{"n_layer": 12, "d_model": 448, "n_head": 7, "n_kv_head": 1, "head_dim": 64, "d_mlp": 1216, "vocab_size": 2048, "activation": "swiglu", "norm": "rmsnorm", "norm_place": "pre", "norm_eps": 1e-06, "positions": "rope", "rope_base": 10000.0, "rope_fraction": 1.0, "qk_norm": false, "attn_scale": 0.125, "bias": "none", "tie_embeddings": false, "parallel_block": false, "init": "normal", "init_std_qkv": 0.0142, "init_std_o": 0.0, "init_std_up": 0.0142, "init_std_down": 0.0, "optimizer": "muon_variant", "lr": 0.00701, "beta1": 0.9, "weight_decay": 0.025, "lr_head": 0.00618, "grad_clip": 1.0, "warmup_steps": 200, "schedule": "wsd", "decay_fraction": 0.803, "decay_shape": "linear", "final_lr_fraction": 0.1, "batch_tokens": [65536, 131072], "seq_len": 1024, "doc_mask": true, "train_tokens": 602200000, "steps": 6525, "dataset": "wikipedia_en"}
MLP neurons of a small language model. Each row is named by its layer, matrix (gate and up: input weights; down: output weights) and neuron, and shows model dimensions 0-95. Each number is 200 + 40 x the weight over its row's rms, rounded and kept within 0 to 999. A neuron's up and down rows have the sign that makes its largest values positive.
After each neuron's rows, "fires after" lists the tokens most often just before its 100 highest values on Wikipedia text that the model never trained on.

L3.gate791,247,222,230,229,207,141,218,155,177,154,181,276,248,165,169,133,201,133,200,195,156,141,161,242,220,257,188,191,169,266,245,158,172,216,231,253,142,175,154,227,212,195,260,208,214,209,194,242,166,185,209,219,174,237,239,219,218,207,169,214,227,192,219,228,172,211,157,225,158,173,197,204,158,272,264,210,282,263,287,213,196,255,182,147,256,228,225,211,172,144,242,154,228,232,198,218
L3.up791,233,175,179,247,232,222,201,132,196,144,150,214,123,151,173,133,248,207,258,172,186,117,127,121,184,168,181,171,173,274,169,161,164,207,232,238,202,209,196,160,149,118,195,204,222,226,227,263,202,225,203,201,185,224,235,262,258,224,194,201,245,172,176,268,100,201,198,201,160,181,186,192,142,238,232,177,214,229,238,189,194,173,242,234,225,211,196,201,194,209,223,171,190,205,173,160
L3.down791,213,142,258,273,275,200,217,204,215,209,134,219,224,170,187,231,260,171,221,194,230,228,181,205,133,167,164,189,177,242,265,159,260,188,207,150,226,135,219,244,207,193,159,199,237,280,156,216,230,209,209,145,268,139,203,173,207,190,230,192,219,215,201,195,248,199,135,205,215,227,235,253,214,206,263,159,183,139,143,188,248,224,168,156,221,183,115,205,232,212,201,217,201,210,309,238
fires after: " ", " |", "e"

L3.gate729,296,195,168,190,90,213,233,210,166,202,179,205,222,203,255,152,146,220,193,178,197,219,284,184,156,186,148,240,193,157,206,254,118,246,191,125,155,196,226,146,187,279,215,176,204,185,126,262,290,262,277,183,135,260,212,254,137,219,207,212,199,212,233,145,193,192,188,222,230,194,278,258,204,258,212,263,190,225,239,185,173,240,257,167,251,240,239,161,263,188,128,177,216,124,118,317
L3.up729,193,195,106,118,229,227,197,161,187,232,188,186,203,243,165,157,201,186,238,251,160,185,241,206,213,214,193,288,189,168,284,259,321,190,198,181,205,222,217,256,94,210,186,104,226,178,239,239,241,196,257,228,144,262,222,182,145,217,209,192,287,135,119,141,156,164,224,237,189,249,177,221,164,194,190,274,236,221,183,182,252,161,232,260,245,165,230,163,222,170,195,109,102,188,204,168
L3.down729,173,244,166,147,217,209,195,220,214,291,270,197,167,146,225,152,125,169,182,218,177,239,297,229,162,208,220,200,208,158,183,267,130,203,250,181,224,187,229,234,124,227,190,170,231,226,114,229,257,224,245,206,217,252,198,240,203,166,260,138,289,202,187,155,136,248,173,163,182,193,197,186,243,247,151,203,191,210,274,203,290,231,241,248,272,173,249,178,225,120,176,151,213,191,178,206
fires after: " P", "P", " G", " T", "V"

L2.gate317,163,213,241,208,169,177,150,112,156,172,175,201,237,181,211,188,263,198,191,176,166,157,193,150,213,215,228,119,206,185,180,221,190,193,185,225,186,167,188,248,231,188,217,287,259,153,211,271,250,211,206,211,243,190,143,280,155,222,214,241,198,251,183,205,174,199,153,234,197,151,188,182,152,226,187,137,159,213,277,188,237,196,182,256,151,204,199,162,209,142,186,194,131,202,238,98
L2.up317,233,218,250,161,113,191,159,193,199,190,134,215,294,118,188,192,231,249,196,157,181,144,171,210,267,187,217,216,203,206,160,171,229,227,192,126,195,177,202,211,161,228,163,253,220,218,168,252,235,261,207,207,287,193,207,249,162,218,198,204,305,186,189,171,139,296,185,205,135,181,197,225,164,158,184,182,182,255,240,179,208,149,231,261,204,214,219,179,215,163,164,216,198,120,264,118
L2.down317,168,260,238,162,154,126,210,148,262,241,179,218,192,152,260,155,236,184,215,198,159,188,154,189,205,232,236,234,135,126,182,251,148,170,194,144,218,188,202,166,152,228,170,162,247,189,241,226,174,154,166,273,220,175,256,254,265,202,178,237,193,167,213,185,213,175,222,201,269,117,262,164,241,243,205,132,293,65,236,184,261,269,176,200,251,146,250,143,190,159,169,191,243,209,224,182
fires after: "ed", "ce", "er", " Ru", "s", " Un"

L2.gate37,198,303,221,209,262,180,218,243,215,220,182,230,155,242,196,265,195,153,208,168,213,189,265,247,152,237,167,174,186,209,195,139,121,200,181,206,160,171,238,201,167,166,202,177,229,247,236,144,151,148,191,211,164,197,210,202,263,208,189,300,188,236,240,221,181,186,221,195,215,203,111,235,163,207,268,214,279,157,150,166,213,161,258,198,192,120,231,178,240,266,182,182,101,210,195,184
L2.up37,171,238,277,216,202,229,282,196,170,177,212,187,197,186,189,287,189,244,197,269,194,155,195,262,203,224,216,168,215,228,187,200,135,196,227,250,143,218,211,182,85,204,227,213,230,217,192,144,186,163,169,152,164,173,242,225,172,189,204,243,276,224,204,163,151,235,263,192,169,233,151,178,186,203,211,181,288,159,161,136,223,152,215,226,161,177,221,216,240,236,167,269,73,157,191,196
L2.down37,237,291,245,233,214,140,280,202,147,209,222,208,78,196,206,191,198,133,171,278,179,152,262,173,187,181,195,219,209,182,233,239,118,59,222,170,120,161,198,204,182,155,214,204,229,238,183,156,178,225,169,149,256,206,138,175,216,210,217,210,247,196,209,142,178,165,178,211,168,203,184,196,195,202,187,139,157,112,232,172,232,210,204,164,191,248,196,215,233,276,307,207,192,161,151,191
fires after: "\n", " \"", "-", "==="

L3.gate448,213,199,183,205,206,199,231,168,152,198,228,151,148,147,209,189,191,189,280,189,128,262,219,225,260,227,246,241,146,162,170,211,224,205,168,210,138,179,194,212,231,255,203,225,202,251,161,184,212,265,280,213,248,236,275,215,183,221,269,229,165,93,230,232,153,209,162,168,172,177,220,260,229,258,153,188,175,198,191,140,155,178,232,163,183,155,229,230,219,147,190,252,212,193,148,213
L3.up448,193,178,157,156,226,181,226,162,217,318,173,184,215,201,261,184,184,186,191,276,217,205,220,191,146,229,173,135,220,144,136,223,173,288,173,213,154,210,188,177,264,251,316,273,229,223,218,221,106,243,189,234,196,212,193,182,189,237,159,173,118,139,268,143,223,183,175,158,187,201,163,176,243,206,139,181,229,210,218,130,226,263,218,241,170,228,181,239,142,215,170,211,210,224,195,158
L3.down448,193,185,230,189,171,195,248,197,213,275,173,209,247,212,183,193,173,252,253,246,182,181,140,202,215,290,175,211,200,117,169,155,243,238,182,150,283,206,134,206,220,203,206,208,181,198,254,192,233,156,180,163,250,288,213,115,241,213,264,137,172,177,197,189,240,126,191,177,179,146,156,143,240,231,198,241,234,185,201,189,222,162,216,171,172,188,246,177,153,258,200,248,192,301,164,108
fires after: " re", " as", " ", " Re", "Re"

L3.gate1174,90,210,178,187,177,164,148,129,204,175,216,238,186,218,237,187,165,219,199,259,201,198,263,264,232,145,193,170,213,179,196,177,112,207,186,216,89,194,248,208,139,245,217,206,251,222,244,249,199,240,200,203,120,200,194,163,194,213,244,285,161,205,90,244,250,127,243,242,176,112,171,190,192,166,177,214,220,185,213,176,213,175,159,237,135,186,195,192,128,181,186,180,178,215,258,236
L3.up1174,98,188,168,188,224,171,250,169,159,205,210,269,212,222,243,201,139,206,187,146,192,136,198,260,231,232,306,149,125,167,257,191,128,194,243,211,194,121,192,139,207,279,229,168,210,207,178,239,199,236,211,168,180,180,183,169,228,187,166,279,176,151,182,253,155,223,260,288,276,172,211,209,176,161,255,188,156,154,219,171,229,164,222,236,175,137,237,241,90,259,177,211,240,273,172,239
L3.down1174,184,217,182,147,189,244,152,154,195,273,132,142,247,163,206,204,144,311,203,198,175,232,247,229,215,240,208,221,224,225,179,194,244,218,211,242,172,213,128,230,182,185,226,203,214,182,178,211,210,177,174,241,275,245,179,201,218,203,212,200,139,193,215,193,155,208,235,139,128,268,192,227,179,194,236,232,231,191,234,249,166,246,246,170,252,220,218,216,196,168,164,205,167,285,170,114
fires after: " se", " Se", " Su", " O", " De", " su"

L3.gate488,260,215,197,238,244,141,229,188,168,206,220,154,203,150,211,192,242,224,271,197,309,124,210,210,206,279,210,237,209,196,207,175,159,238,258,229,202,142,171,206,221,220,222,209,222,178,186,150,207,170,282,230,189,210,244,165,135,190,212,153,164,197,137,195,184,139,156,214,220,202,147,142,224,189,145,218,214,206,268,197,263,254,232,228,173,215,172,164,171,197,208,228,167,201,212,188
L3.up488,216,163,256,221,241,149,199,254,142,277,206,198,214,212,219,177,221,144,158,281,240,214,220,134,219,210,273,171,186,132,219,146,91,191,264,250,142,193,221,238,165,289,222,203,272,233,208,189,228,136,230,256,163,189,180,204,184,214,173,163,206,120,241,183,153,137,255,92,176,171,171,224,158,159,174,202,213,139,202,164,252,162,209,183,211,140,187,236,200,130,189,208,259,166,207,157
L3.down488,227,228,220,246,79,235,164,210,221,249,177,197,125,219,187,208,215,285,218,182,238,213,148,362,246,145,224,177,215,210,178,257,202,183,266,174,212,257,165,254,184,198,194,186,254,221,271,183,245,161,160,182,186,216,237,216,163,228,156,219,152,134,264,284,149,164,249,172,230,225,213,235,170,235,190,165,70,226,122,200,175,246,216,198,149,253,204,181,241,231,306,190,211,223,202,182
fires after: "n", " N", " ", " H", "in"

L5.gate343,174,155,163,164,190,176,166,200,203,232,270,217,239,164,272,200,186,154,169,269,186,193,172,173,169,229,248,193,228,279,176,191,206,176,242,239,187,229,170,186,226,175,230,261,195,199,233,185,166,128,273,262,149,231,167,100,264,207,186,153,171,246,180,160,236,224,208,205,176,150,228,180,210,160,276,169,221,145,230,187,121,206,151,213,189,219,187,160,221,205,162,150,240,266,219,229
L5.up343,192,205,274,160,230,237,185,230,188,235,230,232,198,170,215,185,197,216,198,163,210,147,178,228,205,238,176,165,134,236,188,199,151,139,166,218,194,213,174,200,157,196,264,240,191,224,112,184,205,225,297,192,219,225,246,272,291,159,274,212,222,189,230,236,199,196,263,177,216,187,185,180,166,166,227,211,173,250,203,228,189,307,185,237,183,258,233,159,235,186,234,157,221,175,217,289
L5.down343,248,203,130,156,155,244,188,225,166,151,210,234,210,241,285,245,223,133,129,308,258,201,182,153,175,154,239,143,159,233,219,190,215,219,269,144,175,246,187,234,241,208,218,133,198,206,227,173,255,128,164,180,163,168,195,210,189,199,208,181,123,178,173,257,265,273,256,192,203,192,230,176,219,146,204,214,235,180,149,215,227,142,214,244,246,177,233,199,108,217,235,152,173,145,210,208
fires after: "s", " O", "min", " la", "o"

L3.gate793,248,192,188,267,213,190,175,214,221,311,205,177,183,249,173,222,184,123,205,126,177,200,151,189,233,224,191,185,168,265,154,180,187,185,181,246,191,230,290,220,259,244,182,220,179,223,223,175,248,205,224,150,183,182,147,189,239,213,245,209,328,193,145,186,165,197,197,265,181,178,152,153,226,261,193,152,180,157,253,202,269,161,184,199,170,180,165,138,202,228,176,261,179,221,192,169
L3.up793,249,178,163,148,186,195,183,158,218,231,197,203,244,179,254,256,180,170,251,237,214,175,106,252,224,189,208,141,238,175,212,246,221,196,160,183,213,225,323,179,248,131,296,204,236,169,254,253,156,289,222,137,236,292,135,201,144,217,233,190,147,223,141,144,180,138,268,176,186,146,122,190,245,180,173,190,231,205,183,154,296,204,208,190,154,227,131,173,203,224,219,180,233,216,251,178
L3.down793,214,195,167,196,184,167,186,186,272,139,114,268,193,216,220,161,259,165,157,195,193,248,191,178,237,267,210,158,212,187,171,155,183,191,186,201,158,213,155,228,225,186,258,270,83,190,189,263,153,237,141,224,124,256,183,155,206,178,202,220,219,214,96,241,284,201,150,227,206,212,143,130,181,141,164,227,228,184,177,141,220,207,160,180,103,143,272,220,217,218,206,164,246,179,229,155
fires after: " ", "-", "o"

L8.gate966,193,138,266,205,225,277,186,179,152,202,161,201,235,194,186,195,265,204,170,241,216,128,215,202,231,171,231,236,147,177,187,177,208,165,227,193,174,173,168,244,211,210,203,193,173,226,127,184,162,158,218,135,259,175,269,187,171,166,177,189,240,207,230,182,163,215,202,193,249,187,183,171,209,260,195,203,153,159,217,148,114,227,249,159,154,256,210,221,188,211,160,209,246,161,198,210
L8.up966,207,180,209,292,244,188,119,246,251,177,174,177,263,208,211,162,172,212,247,186,184,123,234,153,288,171,203,237,227,217,154,137,255,258,166,206,175,161,170,241,114,145,223,221,162,157,264,153,188,262,168,198,159,154,213,135,173,156,203,140,228,174,216,173,191,230,186,229,199,212,163,242,199,209,222,221,296,244,185,177,242,148,261,188,153,170,185,219,192,248,125,255,216,226,180,154
L8.down966,217,274,241,208,258,239,153,242,144,169,129,194,172,152,234,237,229,262,204,224,182,174,193,181,191,147,236,211,220,200,181,178,155,180,199,195,141,218,151,158,244,222,140,271,203,194,282,166,226,273,173,194,171,212,317,171,173,195,157,86,200,158,162,239,259,248,159,185,214,164,92,195,175,185,200,234,271,144,225,213,211,147,191,197,115,192,113,181,247,199,196,175,274,293,144,171
fires after: " a", " de", " Su", " re", " su", " con"

L2.gate531,196,209,161,185,176,170,236,135,207,157,190,145,166,194,204,176,206,150,248,175,113,143,170,252,152,147,223,176,176,217,230,174,158,157,235,201,179,164,190,194,249,155,217,175,274,226,206,217,145,181,183,138,216,178,204,215,201,249,176,221,211,134,224,178,171,156,155,123,195,238,206,125,162,155,253,152,163,251,138,230,105,137,148,174,184,164,216,223,225,202,234,176,190,177,221,183
L2.up531,217,207,151,214,296,208,155,156,147,203,208,213,183,176,216,269,188,204,283,246,224,201,270,215,213,207,246,213,181,210,194,178,164,239,185,202,188,186,112,109,209,174,171,168,201,207,294,152,214,172,136,180,189,223,254,181,194,200,179,209,210,182,194,163,192,217,228,252,149,284,236,187,167,180,133,172,212,154,192,233,181,246,242,199,169,158,230,231,237,210,176,182,149,192,224,236
L2.down531,210,299,218,181,189,252,164,165,216,146,148,194,171,195,177,198,121,213,203,160,254,186,162,203,236,134,204,257,70,284,147,175,186,172,135,198,127,270,139,253,119,258,251,223,212,232,184,216,102,223,239,162,168,254,207,205,173,181,157,160,177,196,277,203,197,198,177,171,126,172,99,183,281,207,216,207,194,148,242,227,270,101,186,183,172,220,212,216,247,289,224,211,221,208,231,153
fires after: "\n", "==", " \"", "H", "==="

L6.gate769,248,214,245,237,165,200,242,171,232,116,213,205,143,179,129,183,148,198,170,171,238,207,224,227,178,162,167,196,90,200,221,235,215,185,184,121,229,174,239,188,175,194,228,210,130,207,188,198,164,196,163,198,146,164,167,262,189,252,188,135,223,203,196,207,201,160,174,235,177,256,177,213,194,205,149,210,194,161,105,187,262,175,177,181,203,138,174,280,210,214,227,183,251,241,203,228
L6.up769,240,226,202,175,217,176,170,196,191,213,188,242,198,230,130,177,198,192,234,196,213,206,186,161,143,155,196,267,228,202,175,207,192,213,222,156,182,193,168,208,206,135,205,191,160,194,244,218,236,187,185,179,160,161,230,200,155,161,234,173,222,202,246,156,114,192,259,114,203,148,215,131,230,243,162,142,170,155,201,159,243,172,176,225,262,165,199,211,180,173,204,274,220,215,203,131
L6.down769,226,136,236,253,263,199,210,129,176,199,113,201,217,199,156,232,247,202,272,211,248,153,208,198,209,171,190,176,225,291,223,206,134,172,233,197,204,112,253,211,202,235,198,243,302,139,184,219,207,160,251,188,203,151,238,123,210,137,244,163,234,168,239,179,108,321,239,151,236,196,228,170,184,286,187,136,182,170,144,155,278,190,199,168,203,217,173,145,217,185,240,228,194,220,198,194
fires after: "or", "gu", "g", "cu", " b", " sp"

L3.gate789,181,222,223,232,135,185,162,200,170,179,245,203,170,213,168,143,268,213,236,229,276,212,224,249,222,261,150,258,223,166,243,165,153,226,149,269,210,273,241,158,186,196,210,168,206,243,177,326,138,218,233,166,263,199,248,142,165,157,181,181,147,236,312,217,180,210,227,229,149,169,169,233,219,211,208,210,190,223,223,174,235,218,196,207,283,282,202,155,178,294,187,168,201,243,200,113
L3.up789,122,190,88,229,229,179,167,158,189,204,199,188,190,187,113,116,172,178,136,168,233,198,144,211,232,234,156,205,248,236,212,248,167,172,278,172,155,206,116,183,214,131,242,220,200,352,250,249,214,182,241,201,133,196,246,190,180,248,164,250,114,240,166,244,136,144,173,210,175,253,165,247,164,179,226,173,216,283,204,242,156,162,183,175,199,162,283,141,206,127,127,227,153,183,242,124
L3.down789,193,189,166,144,162,205,107,222,139,237,156,213,209,177,179,132,207,142,229,170,274,226,189,222,214,197,219,216,285,217,172,225,164,165,198,206,184,174,196,193,166,207,196,194,227,187,190,195,203,193,236,265,164,212,115,196,136,202,251,185,203,183,226,156,280,214,205,225,209,163,260,253,183,202,173,213,263,219,186,239,177,247,219,194,257,161,215,250,278,180,152,181,228,161,204,175
fires after: ".", " ", "\n", " (", " |"

L3.gate219,185,195,239,209,156,165,203,242,172,241,273,250,124,210,216,286,189,169,194,272,133,220,273,242,143,118,187,197,221,178,186,278,243,243,219,143,206,242,141,194,248,191,193,144,192,234,213,235,220,183,150,255,192,173,214,192,193,192,177,205,199,200,171,175,219,163,197,243,225,174,169,237,244,207,175,155,244,204,260,175,205,226,204,228,186,145,215,124,197,127,170,212,187,199,214,239
L3.up219,170,163,142,215,155,172,172,196,224,181,194,264,188,230,262,202,200,211,220,211,172,227,230,192,192,244,231,184,198,254,205,283,216,181,197,155,118,191,238,221,198,188,178,206,176,145,197,193,249,173,198,177,228,254,257,267,194,202,208,280,221,167,185,130,206,185,200,251,170,283,219,212,294,204,214,251,225,155,176,211,277,183,108,186,247,160,200,223,149,217,196,153,208,116,227,208
L3.down219,242,228,245,199,242,150,205,224,208,186,183,181,200,174,281,155,244,248,277,267,202,162,278,156,194,182,208,171,221,232,217,269,209,150,136,240,229,259,148,210,176,146,172,176,178,201,315,168,260,129,204,176,204,285,243,256,233,235,206,172,201,187,183,240,211,227,188,201,150,209,215,171,205,250,235,227,180,132,189,214,202,150,225,256,201,191,214,188,174,192,185,161,225,161,234,218
fires after: " p", " B", " T", " ma", " P", " d"

L6.gate295,221,249,205,177,241,69,144,139,211,175,186,190,217,151,166,241,227,229,221,213,256,220,274,207,189,235,178,170,157,196,203,265,175,297,212,232,156,165,190,245,159,182,180,173,295,191,281,201,277,189,242,189,234,208,147,156,172,169,146,204,246,184,127,163,273,218,203,269,118,192,198,189,198,238,152,192,172,197,188,206,197,195,140,218,142,232,171,256,221,231,177,246,178,193,247,230
L6.up295,249,222,203,196,162,80,272,224,174,213,172,229,226,237,165,205,231,235,203,144,222,163,187,227,235,112,233,212,239,166,214,247,217,209,232,204,178,208,187,156,205,102,169,140,187,180,163,199,243,138,218,196,171,211,207,245,216,205,164,153,157,143,174,218,181,247,161,200,244,182,239,162,257,127,169,195,201,241,240,188,195,61,255,218,192,277,204,232,191,182,142,229,116,216,265,277
L6.down295,205,187,273,179,173,135,219,195,196,148,192,206,222,154,199,252,226,185,165,200,288,209,197,200,242,233,193,233,214,252,125,229,150,177,105,250,143,204,243,243,176,223,214,274,220,178,200,272,226,155,181,141,205,201,170,175,236,115,289,188,129,121,242,189,206,231,237,167,219,222,113,167,188,185,187,171,183,145,207,216,157,220,121,187,215,186,153,306,262,179,196,174,185,210,187,199
fires after: "-", " S", "ed", " used", "/", "s"

L3.gate1032,184,200,145,184,148,191,178,255,206,265,167,247,189,147,234,160,179,230,178,245,196,151,240,225,182,186,246,241,200,253,189,228,179,217,161,175,160,293,193,167,272,186,173,258,233,176,199,242,205,160,220,224,228,210,248,195,157,234,243,243,229,273,177,237,238,185,187,172,100,163,223,189,230,240,233,170,218,284,274,152,225,253,202,208,124,248,223,202,190,195,153,212,159,206,177,218
L3.up1032,178,267,201,155,144,224,206,188,190,175,151,186,218,239,168,220,178,238,179,149,201,195,184,178,129,162,237,186,246,171,246,126,317,182,165,197,209,228,231,205,168,254,331,186,181,187,184,210,245,243,247,249,200,271,225,233,278,121,129,116,173,150,179,259,246,245,193,260,264,224,212,150,199,237,254,247,142,228,192,198,248,230,177,219,238,128,202,188,118,241,187,200,206,191,179,162
L3.down1032,205,255,185,274,194,190,236,176,256,196,209,174,127,101,176,184,259,175,259,208,238,182,192,213,277,232,182,208,159,180,162,183,160,146,233,200,188,128,228,149,180,208,195,222,216,97,181,154,229,185,205,156,170,197,191,257,201,247,207,191,216,193,198,107,116,121,124,192,160,201,191,240,198,231,284,231,244,188,182,185,251,193,240,92,192,140,175,169,221,173,214,196,205,188,233,165
fires after: "par", " P", " Ju", "ti", " Ho", " K"

L2.gate658,194,201,209,219,202,135,183,199,199,190,204,108,149,154,223,148,230,150,151,185,216,174,176,183,265,230,197,199,236,141,199,161,237,226,240,249,216,282,184,202,239,197,223,184,205,271,158,171,221,231,234,180,229,202,210,324,172,188,185,203,242,218,199,161,230,176,163,218,159,128,257,216,151,217,220,195,204,187,216,165,189,266,234,170,146,217,166,171,203,196,228,147,121,212,214,316
L2.up658,135,161,184,204,143,206,203,218,218,223,220,185,154,147,279,165,258,121,202,212,207,203,161,193,253,232,240,196,241,194,174,156,220,235,192,271,200,244,201,162,236,216,179,187,219,216,200,205,202,254,272,159,192,165,206,291,162,194,172,186,232,232,208,117,246,174,177,200,154,162,246,146,152,161,176,231,257,232,216,175,183,279,232,173,195,194,193,208,242,180,216,150,147,188,256,282
L2.down658,268,291,238,251,183,172,295,212,177,203,218,157,203,173,285,224,242,166,142,262,226,229,199,211,241,190,169,81,190,210,170,193,160,238,221,207,255,163,175,147,228,143,192,237,177,180,196,163,212,240,227,127,195,240,216,208,233,282,218,162,187,209,205,274,232,257,196,227,148,248,261,155,141,154,167,247,225,230,260,111,117,167,156,228,217,176,243,168,224,189,255,215,127,181,180,224
fires after: ".", " 2", " 0", ":", " 5", "4"

L3.gate751,166,196,211,204,194,217,235,311,235,217,218,220,295,189,218,157,234,225,234,263,224,267,196,232,285,198,203,232,197,178,234,171,122,118,255,214,159,195,233,192,212,206,225,155,268,221,167,253,194,168,209,219,204,256,192,268,206,173,174,142,168,224,248,176,250,152,199,204,160,193,170,215,165,201,255,323,240,179,150,178,206,199,157,197,187,164,276,198,162,205,209,222,192,153,240,209
L3.up751,142,181,123,288,229,183,191,152,132,217,142,204,168,179,232,162,169,186,130,203,136,205,217,181,252,168,131,226,211,159,169,264,170,140,237,239,221,128,171,238,202,222,220,235,213,212,263,227,157,181,141,221,199,251,189,207,260,215,190,175,135,185,219,246,166,158,206,217,342,216,137,228,229,154,240,236,287,209,251,221,199,131,123,188,218,205,252,259,163,160,264,160,186,188,279,193
L3.down751,231,154,133,269,249,239,127,270,174,162,162,212,187,189,221,148,184,140,232,209,227,143,199,230,214,207,186,142,221,262,206,261,224,189,117,240,198,102,205,230,166,176,242,228,262,227,158,233,172,224,236,222,150,229,157,254,152,116,278,207,103,175,191,282,186,221,235,205,162,174,206,235,177,155,282,153,260,193,154,182,149,155,158,121,227,156,197,247,217,157,199,137,204,229,235,185
fires after: " ", " p", " sub", " (", " h", "\n"

L3.gate60,169,175,168,154,139,175,164,206,188,207,205,206,229,172,252,218,160,281,216,206,137,191,139,220,216,188,211,184,178,137,216,229,266,124,215,207,159,159,240,269,270,190,189,241,245,175,204,100,137,220,261,227,180,221,170,219,241,190,219,292,199,160,221,261,160,175,194,279,208,152,157,200,228,161,243,242,240,166,283,211,242,225,162,176,202,189,229,163,202,170,205,113,117,156,245,181
L3.up60,88,212,156,197,166,244,178,159,232,242,238,252,222,175,199,221,190,193,214,196,188,182,125,164,163,187,229,141,165,220,237,159,182,227,265,155,185,193,146,206,192,148,290,238,206,134,140,165,193,251,261,212,109,243,218,160,272,258,145,256,137,139,195,253,336,263,228,231,162,156,235,200,141,200,244,215,162,170,198,245,239,272,196,182,232,149,157,219,166,187,153,195,237,192,167,237
L3.down60,186,300,187,153,122,180,191,135,181,188,179,300,188,163,215,176,163,212,182,196,170,263,231,199,221,168,213,164,245,197,257,157,187,218,178,204,207,226,189,148,184,217,249,247,140,197,133,197,184,283,292,174,188,247,275,178,263,212,115,208,150,237,180,218,236,214,169,255,206,146,219,268,177,207,180,163,153,233,237,298,192,188,179,233,208,126,206,173,165,155,157,178,263,294,206,179
fires after: " in", "A", " A", " In", " De", " O"

L6.gate113,247,219,186,246,256,120,205,199,195,169,240,121,234,212,220,182,237,168,248,227,218,170,178,116,299,158,211,150,217,255,158,143,225,163,249,223,226,262,213,189,174,201,188,177,252,186,144,139,205,176,244,233,214,169,170,177,183,196,186,133,208,163,174,273,211,137,225,174,205,192,199,170,186,220,237,182,197,190,226,261,110,232,247,257,168,208,237,203,192,140,180,113,99,133,285,258
L6.up113,190,275,223,156,218,213,103,219,220,196,142,167,201,119,210,284,185,181,251,109,186,173,188,158,247,199,261,193,222,175,174,222,261,197,206,190,155,179,172,150,247,174,150,198,206,145,146,191,192,234,194,212,151,198,204,211,268,283,174,242,168,175,198,165,196,135,230,183,188,200,237,117,237,187,264,207,240,223,189,222,185,243,180,221,212,204,192,128,228,225,218,191,162,211,189,192
L6.down113,146,209,218,213,244,182,137,177,156,255,129,219,178,229,218,241,185,245,179,137,260,249,211,179,222,238,197,213,191,218,213,190,250,208,258,117,211,215,171,130,216,271,109,194,286,156,166,167,184,240,192,223,198,220,186,185,183,225,161,190,203,169,231,132,158,213,169,176,130,187,140,236,229,164,126,196,287,125,162,227,179,213,200,247,205,246,276,171,154,243,219,170,187,247,165,234
fires after: ".", ",", "an", ":", " 19", " Man"

L3.gate436,181,159,200,201,238,225,123,237,226,277,186,222,208,197,134,196,256,139,199,243,176,162,194,240,210,204,143,239,194,154,214,188,175,134,181,163,249,107,193,278,180,164,225,226,246,253,201,226,214,272,171,128,207,202,187,229,198,223,206,236,249,179,205,164,146,206,229,219,202,232,180,155,195,225,193,197,266,279,166,163,172,187,205,160,168,144,245,241,166,204,210,164,193,226,194,223
L3.up436,212,244,143,206,249,197,163,232,240,239,215,181,159,223,169,189,213,232,244,252,273,181,206,220,217,209,178,230,274,173,256,199,229,207,119,179,229,183,232,213,160,189,262,170,225,258,228,210,222,265,125,107,197,182,100,186,217,220,185,253,218,183,254,155,177,143,275,220,187,224,194,156,212,210,199,208,206,231,168,169,216,140,280,217,112,200,111,199,243,291,112,226,168,211,160,216
L3.down436,152,333,168,166,215,167,215,233,230,180,177,197,212,159,252,163,282,246,256,346,188,198,184,227,144,240,197,224,255,202,206,220,195,200,217,239,168,248,180,253,199,133,232,160,171,197,269,285,222,231,206,231,259,276,181,205,159,196,213,190,228,281,229,163,186,276,214,170,233,107,275,139,172,161,194,167,267,257,203,212,249,261,256,258,240,192,267,183,177,197,243,173,209,174,98,186
fires after: " ", "-", " b", " \"", "re", "p"

L3.gate367,164,176,194,206,170,259,184,232,221,216,187,186,187,235,183,244,135,204,232,153,196,149,209,217,179,292,227,169,291,255,158,214,210,185,189,163,263,190,252,131,214,215,223,265,207,201,254,116,200,197,244,195,196,174,191,109,244,166,240,207,202,201,146,135,127,180,216,254,209,157,282,140,199,257,172,163,228,192,304,276,178,186,174,244,213,149,220,134,199,190,177,188,194,191,182,221
L3.up367,255,209,268,202,272,269,99,260,202,178,180,123,165,209,220,228,184,155,188,132,199,191,205,158,164,217,205,226,185,221,161,191,198,255,227,231,150,229,189,183,177,180,213,273,207,222,103,207,229,162,156,199,225,254,200,268,232,196,230,171,183,177,236,193,200,177,213,195,185,141,235,225,134,189,330,217,235,209,187,274,213,236,243,154,136,181,266,194,167,200,206,222,180,271,155,222
L3.down367,203,285,213,195,162,197,189,230,157,246,128,241,203,231,240,175,215,159,153,198,161,274,233,149,260,184,154,188,303,196,157,198,229,189,229,213,164,200,196,199,182,241,177,169,211,186,168,232,171,219,190,154,149,206,180,181,299,214,186,219,225,229,242,117,176,208,233,311,222,183,171,236,230,174,185,249,190,277,250,259,221,266,196,275,212,189,174,194,121,119,139,172,168,208,187,241
fires after: " ", "un", "on", "s", " organ", "o"